Weights of a small transformer language model.
Architecture: RMSNorm before each block, rotary positions, no biases in attention or MLP, untied embeddings, normalized queries and keys.
Training: a variant of Adam for these matrices, 9090 steps.
MLP neurons of a small language model. Each row is named by its layer, matrix (gate and up: input weights) and neuron, and shows model dimensions 341-511. Each number is 500 + 50 x the weight over its row's rms, rounded and kept within 0 to 999. Numbers have three digits each. A neuron's up and down rows have the sign that makes its largest values positive.
A block is one neuron, or neurons of one layer that tend to fire together. After each block is what it responds to, as a language model described it from the Wikipedia text at the highest values.

L5.gate222:459503496447497480487635473427540448518504498507537427518433581576426504448502442481490529471481580551579557455588543517501470503513537448526581470457562527530467421433497529488531560549470575485518495436531432499529480558549565447487531524467525502420540502537541546447493508537434552475466494450514523516445446611465482549537595459468561589462483447496541501554497548540464505510479437464474417558524488512597502511468482471468514530426419435506498560421545556548554478647451570528589465571554468546508510469471
L5.up222:506472496489512438570586566519539486491598540440546483523480494420446531453550477547564452457473558463536546503502548463465571548550437451474561473411501517516444399548609475512480452509413507472498559510431588544510603498479560529595432573560488522572489512458522601504556457611551494533453454406505540524454498581472508565497483554465477536543562567523437584449511536487513510520447533515543522501505477515474489494369563540430441453463418369483486485560571483541484394534454525542620514581530431505350624543456
L5.gate321:504547398460536432457570546477511548578523576488520554470480553499504488449527495558506514536557407523552446441569557440529461398439493456555529429428520443430408503487540518396526478573543559565523525472493471499500555492520499459516507420515497424487442478520548605575621540485425536428459526502488458454499451610569453486615559549550555535468462533567434532548449521570474472524628493467552467517525472537574463476410452464455466577408438464562532579477531551490527492468481486562498540569433526567357434544493
L5.up321:511432460533498477496516452389491463603448478557455544451483504493538470539519586469508562466559473529460524463621506508529539523517459550572449552592533574472513536439470553494514457468520532478511401439500510599589593566530502521503501488654503488577523456581499529519546559453450468504578517468562535490482419576492532575466479583545497560489505523620445438552457409513484498559615479497523508407599471591566412465505544508478406531499446466478467438500474529421508437495498501524526506501448428531462353529492
L5.gate334:508532548425492512515550563468501429487425531542523510426483506451421556466490525583507507438427449589552447475549430485572468488517420480532512494472638488521551453416485523494486518511531455408537604454507419522368564393514429401533523485463487445525416501453495535571481523489448494475549479537563511564460580581390451450535575538498557417504493513483487521560532541522462484461546467402472503487522523484471545498478472484551520467510440552592530501478488593539522414515510345531470516506496573515349428476482
L5.up334:533538539515497495590512449436462459429451502529421574478471543402535525585483525495542479582523436521527472516549439424515488525583524537541567493561493475506553518427445530529528483510415450457457436516554520548475480459570566429455410581486425472463405504460481515524472585538488460518461526569618528480549443434445507545518504555522429491612487463542552467558533457447433506493461332505485508442462532508528433520428473451556622570523429432458507470502480536418480507470466417547565416488525461530381428520426
L5.gate395:434508485480480392582589474451420462519502612596505523471473578484559453437585510475490564547501435538490450441535480463517525495468481441464619464449462553389521486496507459501433546468459465512457521516488328547448463525490444417517534508571486514452458458503556600514541480530504449495472499484553420507465476496535476436575542473444468403526510566530455543489485513466550514467496553513438434523483448587463523567383540485510420492492398460539499528477596541543570535638500463539401482505493544528578475511590
L5.up395:393510475511477537500487501440421509413528514543501474467522538547620423582490492498488477538376477452495491484550499440553460434407581441406494423471472448404439502480487527498530556514486577447509501542459510548461534580474538440520549527424496528525483542540533516525546485495508527489447535558516374510473468531635496355494512453464520486481522466483457569490547515509541496443455416463501485567436575485507572548477517526565487407479440438472554531532579526577526536569541568552595458549533395507559495490567
L5.gate508:511463542539521491529560480450507440477502487502513498550491499487605575500580523499584406428573416542567534524490543457549512507509493482484500478536506552526408558456463524412525463498493543438481434418563482568495517499492436459578495487526524410556468446527476535498525535540494428525446558502517551538482590576497510539497501540500560485510531519557554485443526555462562458500550534391482517438550433403489564496413504587494469474366446471491488570536598469553526459471476443491486560488475511455483452497557
L5.up508:512564497522521479531460463425492380557451558495536554583486522594591464511481565546567533483444428513474565523528498455617539543516557547488541440548395544526507562437575477495441503445485536545527400487538498497476482506550493455510454488502387471421514553538503457523506491558473488555478570485521526495499590546521559443418494556502570483594483620535565537571524473453441430538449544506504423464505415457471504549550516523418473534482483444502440498539514533472492574453531522497552515533484496490422381471479
L5.gate657:497548446469568549537540477369488507441533457584536549485363420510506522559537503543487534561551474556449512486601397470472628451449551451443510475487491512483348509597464530490501483505458524463546508552436468568457476532525469430456494506505433413569573454506504472514550508453414574496426497519563483522503512606529595514551559564480491478508518545480498496538492448444480398517558530446600582439440429496403589482507447596435415499510479477486592561470480431522435515469420557446520539518473424514514478535545
L5.up657:511494543586526483531569488536513477477486471508514427433488573488476473558520542542549599492434483399491508596470612606485411570523439486610379503525506530446484580465530556556454558461528514519572502479504627506495550408394555501464499452508431534488468509496522460443509423524593484489591484448437421466565542405407447434475458496436525599575412451480495465471521538507486627527525470521475457495548416471580510524439475469512596479492519490495553458545425463523554476498526490584533522488526480513451392492428
L5.gate796:493549469455536588447458499572514501507547420588555550530537541472599459496513460561468536533509530552494455478547498423662482527487518498491478434479505462415469535506488502448507584525503467480556558456456502521443494423491506485494486488460436442492480557488558501472538584408446442504534439506532555538438416502522468481504465563528527498499486428405434477588479502456479419521600542467546420499551567463578494516464452492480512495386410510471559552475540501487578543516453408473477448565550451575535524507487
L5.up796:442532536512486550561508542631406411435502443556539437489425487518584549422579613625558475614502580506439401530469526415424542494523564433410548426470517488419488470513551543497476468448529421534477485524494513439483468502470522464515438459460544510473430556565527477549492604529522489488528459445584603531426534537463504552483532502506501514452506563476449495575488534426580445579572453561540444488502530507487533521461558503502469467433472456484539542512511503517555437553478428563471506525528548493498491537531
L5.gate873:507501534395514396468549502452525494594459535555506488535464498463416502480508575539518554527540503552456525504510476450586449556565400535447506474518459395575500449403528523516544496497515531406476521525459495487463525497421523459457561541441492474542428535473514522531513530460487557516440433500587479485434417515578501425554469506523502416498424480573491595563448593447544503471465521596491500498436568467515474501558542511440470544504415472494499527461529627511580512504554426567528469553567523611467412518548
L5.up873:584509591473487414465521534412413528483428516573488450480369481386418544575462516538504560485487503477555563442531413523576572544496464527493507458563451460474442491427423519566569575544502530480496499524474458545539584590462512469482478525483539448596514416502583530489499544446452446539445604531537416544511521540566497416513530508582500502545519500453492513508466498536491523499462498449511509481586520501480553462479563483565536511470449424492455445580499592450501466481441483479538454504447426557554436571474
Responds to: Determiner before subject noun

L5.gate6:462520454490458489573534433439580543451517596577433569428525543525460532541474544408553563515507414469601423476539495579611539382496556407420472566485542497428353478466556452454457535529574510425515432459533467487460486512503414530536539524510452499579470395487441503435552433523501550530495522427560510440489534496481552380477486441462582539533557375545464572510472429541432506512450452453481500477466502517580486561462517597507472504483416458535587581503484508583500472495480448495540459520514478511490508518571
L5.up6:474454556482558429436618461456419531565544542456518558552476520484388415471483501489529513424532476414482521583549428609493507450569459468552532443544462454448470512419431553613418431497462464408537413605467513469428503574550530498525472494537548523455508528512489574415504496540567509448529536504517525483471460475524529552526509386559450479510506567507547482461588540578482443536482521515514615481424434586481492388518471560461568502521543449455412453501485538495465439443594510512435530450486580504454437492465
L5.gate22:489568533531438525438587563520562582520542461481453528469494503393525540537449409530458550487509450524522499459527475444610452455490476437510501408456554577459460545408467498439482483501503532430515519431497441535538521499512507406526589557453421385482599571427454462504446462536478514506388548420528530508403541533492380522525510545455468507444422490485497501500540545472463521517563463557412544533496485464503595514547479487459482463478422420555496579435566403536554485472597516431543448486529549505582462502496
L5.up22:465466449517483529453559408458489440492494454515415505476533382521546452490548472545432525549478552517518484536571619560524488525543473443487485471576472533532479438530596562593474485488428432570535485492404456380493565511549533493487508476495473557450428567461431564450478478442399519516475466512565417447459397513507529440548562450529483417424517480456514458562551491454559540551608449424489556505492481527472400480570545489473476556400509444562469515558523494542482514569510617454499520502487512590536457447530
L5.gate190:523570549422506486552540427464526522514502540500487564478511439458437513436499510521382567468582437480463551490524505519562486426523566411534460529467622430518527473425473474471461422437514626455536485442583462557469519476491474495536518558576396478548533463400480415502527439456399526456499446495578520489538445600559500451603576477630622553474597533514469509486504505507476404477534539606534536549501461594611472466567565520482513496549483448575551576457533527488467362507525486470481405465576459515534448588538
L5.up190:559466500475515420554489453511460440549478403475483515438536530566545563486399455450468579352420561419531546489531527424495487448496550586534492476454450520524484479474536456560537531515504579431574465413520545431456526520465501529543491487548468535490478473552504439545551424492551411492474555422467513536456500476579511556543441476475560514448587488580491462505564569557545456536531471542545435513515503493475395535510546551510393496473496503560477600405521433425484482497530480545474531581548546583508453547565
L5.gate706:496505577458501578567620582446556474468505567559434409451476449371528456540522501553556560422519499476355532485470522521501418524532522528481469492625437511510470520427514593544460455562479511566501510509480482578470534478500443510492455508496624474524491446493539570522470530530485553445582534435486458481487509488520451477470559502597508483487406532482448423570444480541464506534551515461469508482644422616456476482424506489477472528492492500543515548535455515531486489606524476486457522453491531483471473519530
L5.up706:516427527561471391488468537533472462548535461512505496527450523478528539535503464677520500335513502518551439507437448464519489533441529435487527561491475589518560519451472492461454418580494501495514538415467470573456469534494483564459505520535487470520466564517529508533462433548519398462446408587514441514585615509460416542540460436478417539461511525445433505385503588498593476445571471461439594479509536557440574529487475546520610465517495508446428554504591502510580543442430480411533580566543526515511503475431
L5.gate797:436453499443512500472606518450401448532416527482428591405453596425482373511559489525481553487609470510389521521512579473632483543513580452513494410458485387460501514432541540517509525480506519482457527573472503564428499516557523497580503491430465490440509445501592610489555515513451543503466510532500556470477540562515506430518603511485501527429440523502474562526492435532517505480559443494494523484483544508462476535475414510439527563552460489511462462548513502454467475568495536568487483533532566580473458517539
L5.up797:555505475485501543512551449473477520510453466478514576418539584508401517539414466521432528454450646632564449500528522519496525386500462424567474490566499517388455434576520582420550539571444543522519425545517541465521525527535544494546524428509470473505402440473563430487521507522518523570464461566558543511418495538414566583449536491551537505412544505469391455575497501516494494487572468487552545487525546554579497544524466512469517531530528492526482583469560529534519456526495590635458421409519527459530485475462
L5.gate861:505473451475417478535508512517523432539500501513406474541466536498587518548490456472436544540544443525583499364477465482532578437433473516479448507388450477506480473499547451482476507552409497485608514529547425421445551467441529446516558510487413525445445463549500453524418516406553527503490508413485395535455503559461449451593535462429599620548501505502564428582457516452479435468485536487544489553494561522499483510391469575466575530499482581579578531357524476507510483454400505485539524484436465495550496506560
L5.up861:460471459530459505459407483503479493608512530532549569480471539541547457434494495460498528520479465514473527500498507510553433524412447417547510475450526473476659517491510480487507499499507522471498483484495488462496525428599534596588473499532515520511614543479472582508445560435435564514507457523528487481500455511531523472516498499406532521459434530485573540514578405471497447438525558544437513540489549559568545516490529446631519529541574431458454516485441431548458540572448471402550471413466445464453406500440
L5.gate926:464443484466481572509457485467540524440480524486469539411435464515594478397485548502508528525579485504536516492445472560519453483429448416568451459473484539429526431493481500496443482477498517432631514398589493472469542435502567440523473528535529458487459497427510582517552571542543447536460576458534485546503550516430510492539513529413456498476507585540485458538528508453439495491501420494392533536529495447481612515539468522420528499523429488487594529435553391549547565494448518423497439534516476492461508554478
L5.up926:488485548542545462510592484482439449447506510562439445506490502457525582526473421527480590439598460408491469513489519516520553585560480502480580539478492506497523502533482525495560476510433529450468444465523416445563486581477530426500503584441489468524439506434472530469456486472500517515472497548518468505442456477490525482518476399585515529531574502594509553468505458457555557458458581382413613590458502565542616440482402533522502509512524426557453479493465553542445458546580453413539541430506564538475451507504
L5.gate1015:509569422518513385437566517492505468473456618501457579519368471564478437533488548475462524474498513456486546493553470549563521448442491445502566469474433515479510424478548500470481494476527590455474472513624433525493399491537388512557499514585469410446519454482525511465431501553494529526464463420570497474482522474419504569547607500444578559506489508595389570519524619528494503462543459571510470578482516488489515512446586490575583491564479511503489514465519487464479452438522528471439375393447473479465461540509
L5.up1015:462436530517467481518458601521476548450517483619430549431488557519396440529461484523437449468466453511404470555639419542501565475484489408513493496521494546448498423421498508405507505479575460502546464524502470456504517547522480465470502490582458496522483518458478493494461536487467437469570525515594530417480479564584465506500479422443436407513569526505428633515487497534445506459506435460417486547367553512506507441467444517510427527485520585514555453475497515506430541449531511462449485473535540483433514440499
Responds to: Clause-opening prepositions

L2.gate667:428546420453488509471528506503468464585542476553421466443498538440559529410560529480471552510476512445418547544423410463591502481540454595526552457455579517454543578452534583518449473502532531539506483444571513489465548592578580510543519462464558464404518471560555532517556503441482442583523533480563469415444482435461471498507655504465506584486503552486485526460477551470542498522524516535540568423558378546471518563471457572446452561474450536533514410444504465564534581481551490583436403568494531496437516607430
L2.up667:457525533512519511592452531534516519451491531567501463467511573498464511439568457461538453452489509556541489563444444633575506502432504525502507549499568438474437472515495392440592428556485546506495493525536554455436468496378542503489557590542450447521477474545530435544522543569500471434571435521474511579542556453441435527488457423492560510610508534519568483506489513521397454412423380579510472514513521500586554474459473525516587482574510426443512384471516547465452450491430440489438464489559541394603642563498
Responds to: Place and time prepositions

L8.gate103:511463465529487490464571543557468450541514525537620488442526527547492471490479463537478579473449508503533444525440467511602490495319457509552511594507553436522478475489526515475492637576463525464548451442534549563490542426458525409548577539482520559412465407394503539481483455477551542461377432467566562438512504572468450475592497465515553486429510575638418521519533577518463520458476517519448469590502544548614567483462482468543426454500385510455548514409523456473570551460496446435574513599612466433481550461510
L8.up103:561591569460509546505512538540437505521375470442449470564493526458525458560504597471547487493604457428531443419444490535498527459485561509571521436546438493502483571550512496491441361399483400450568531611492508499453453499503539501509417532484489478415593563496500444524405538426417524533426567529484545520508493508457468424506553550522472546573517598506525531580481515537537416478437418496528471488569453438467479455504398440458497457360492573542480460420452474475514485468458547581498499485478473495517428475561
L8.gate258:505502469498491511624515502443442488526485498475429525483462543509496573405584504542535467468550357445487539507474526478477419475444462522467526493467477474506551526508523482558555429439519463500502515527554470423493378528517441439621487539553434537569399460499484568430421574494574396472467548461474415503417551551467563494505535494553440534543426501553573598518523546495568485475516550502440588517480515531499517489478562471550444527503485487492477554509550483397531444573475467497490431511402547456428513536491
L8.up258:510482474461500539525571502549476513495422394511561529499461458568442454454461463495509479428442581485472478473522457589556520435586509587489424460563514425532456449482433454513522526482509461438492505595416558575541509449523561565523453528478526491471616491402495611561470599496494467442525449507452554441516484552475497480565471493542461490374530450537504492617533449479452472473492530508509553454518515453453496467541488459467487571544592552479566553472479440569423506467559437528530498472536552545493451592512
L8.gate527:554575476430533532526646578506476554582461502494495436414447539520435553512510469539515581388453539500412491447525494563564556527383426520481518578579491421416492485539493482511462454487519494544488511518635498440502447543562429463513474524577523448419469503500529432440504578471435478557505510423569572465471496485429488429521539558530463447539465451476507581531432502534479400570483519477432428502503502573489496556433568514470397526512493521490528532482504416450435543573557476476519502563539504431512478423458
L8.up527:397512440410514552524574492540477531414566474541566517460497542583415501406505526401587500528522492471515405518550446531432542549486472444441414544495482457365515480507505504504481553490532484579453448572570496481453487576573565498488521503563483391486435453562528515546543524495423503411614487437471499538450491533522505535443473516385543478457508440525516571549497538501528481514539543544471428527518474534545556474545511483425491430507566608429497522467406497405455559547435500417520463521457501488490588572444
L8.gate620:486456369462364518518513506474572494516556463507512478427530530561498611467399443529633510495395491531495500514505444503487415443567432426505577449489473565470439527524429453523520482508490449529529438511496477454402499477440474501558418420531557545486580428496506492555556599470503525560581519494494505493456441514542553496499523464489458441544417463487528588450487490490511441533544391464483565522503587458543422470505565581477505414542483453504518544436499433514517460399491523480613494538452483498551556515500
L8.up620:500488462445481552493426504501528466443440480494460467538559439494533457470468505553528535509498537464582506465489476460479572493536499526539376479561579530491434391519578519545542594489542399452491502471464520521540509476513520531522445418548528458414417506504488454522517432452532636611512468482531578556448439480458423526453527507471545423581584540442541455528476459458490545525502430591575471490515581473470526490471568489431414505547559576542456492506499498443539546473560592467525562434476536507507408507584
L8.gate747:515589517406506529521509554524490493522578595544513505416582504443457530468487503451592458398512544475563470494479497465593481592525462478444581415555505514515425475511471557409534459551497428495537444540498515444449481387416535421511524452488411382489372497545427534504494459448443562608397482515469414563548396533407441475477695477527527509508452499524471504517537490500523530461495479521491473514552565533484579543468471553524520540449481512552459573457584527490451429468472536467468417434535541508458457529537
L8.up747:505523496545479532569443544539473436369501389612501464505466543386480596601574542590539485582522519538567451525513483529578419490506503433539534505443532481532513642513477502459591509510501512454507497592434525553465434509517483468563449514575450481526529477530494555514434579500423506481535485556424528514454552382579534389428555442491498523631466493564470578536568481569529479503385435535464555439462561595515455503530520465525579452360482519515437504506550544435560506515439506508550499435450448513530581531604
L8.gate788:488546515434484435507516447430497537485499561442504517500494429467503500533485582550433571506517554553515479529474437505512484478535481498512560505546469530548396416425508542483563410535504485412507583509603381493586447522441513573585521510499498374464472496455484489462525488497481396452438432513428432422462554588494444575547525449523460538517510551452517462502487513487538457475473527484465468477503452476426510542500534552496496570550564481500471508477534485494484456523649506477496601397522546475521534529536
L8.up788:489412571537484483490459556444524525577546481492417539532528493549464573462392525438484447514491509540504428512539432459584511437582456539544495494544441558418504447421538499532511483588479465468426513469509502452441512521520610394515558554466572478525561569528452493589435498489524460496403480571505429536520538508381477515474505503470504527487493536462523456540613570409509529459536465480477535493472494417432550422539464473462528560499539554457430438530527474552518492549424582476518472437451555460473504459501
L8.gate956:447445508454474527531480539465472548466548540494493520554525515541572468474544456492510551535481484499426511538491458564524444474452517530443509503588494459441437489495418437466493457518558406473610437564459464462408477501517518457448500544504433496463435429453434488458529547482441486550552533482635465436526370490433497517441540479406432517478464569511495477574467462459500444480470463485455580428502503454547519526485494562426531454517517599460644492500395535477577510502537519404533505469466536400502496462534
L8.up956:545493502510464536520527479537504538500494433412555484475549564561496478535498568470530529491493554496524515478400571512595499466417526546455543483564485502514437468405449457409590437578538504376409512442519560523486521416419467482504511519488503498496498483525437510457552541482507460559450469504507518475545491511479514469465509547463520541485524412489477522525625611479465439462553506562456540477468519438500556566443469500508501445604435564515426475506484437435557589561538470457480494448463578490425480473541
L8.gate958:445572513466442506450498574479504457528436592552526487401554457424431516606500489512458512446498412532489554529501476540534491468505536622519567523537517561523437471529538576552466438450448536476541541503496470502430459517439459438474409493522588473478505481544514567571511570449469552526455571474413557547410430552493563516536639524513518573450558441506494474532496564544490586602461495512530500524426533585462382449516508541471477501568420491501472512531550486523514422523525580522377543401545552495395434404538
L8.up958:453507453591434501554506529509437479443579515466488464473522504463554575554433507482548505566486437432559630522491562545438542475504548467454510436555480458483482475551449526510537479496433484490516543473485463522499497424572524310453493463421392523466473548414509524554562567571519603546479408444433542530527521509433551419447544463403506551490567553601419503544545465540513560508483476554509520552341527509535461552468509460591437433492527478481434512535500386570431482556511565519469506436529506566476525446522
Responds to: Time/place preposition "in"

L2.gate900:599514417447562484537590475427511490529427474503462436484414443443515473477495571585407479539509460458526540376573444487565534404464534479506484495480447477384461526424529496475495544564450498521572576547452535537480506518521469493503484448462495489465473494511530607576459485526520460463476479436622543538431507617526433441475508473546542570551550484479481540624382523529528418486569473438492391485567423482450538426539502492492533408576498509499543547395572477515552477510451517526449482509540438603449440537522
L2.up900:618444425548524528503387548398503483426480513511453463513504512440520493627466493446401537562561530496532558487550503407486425422538568468532523515465517510478485425558484472534498502571442473463571418570394568532518528445535477439487468410433490536501482459532476517458405492532522493514480464503539538457414417500460543473448452592474407516591614495528449507548473475489491469501546396423556510467489439386506435579467523541531527446587427510430445468484541442464510478598453508479496467485417457503400523431510
Responds to: Possessive pronouns and dashes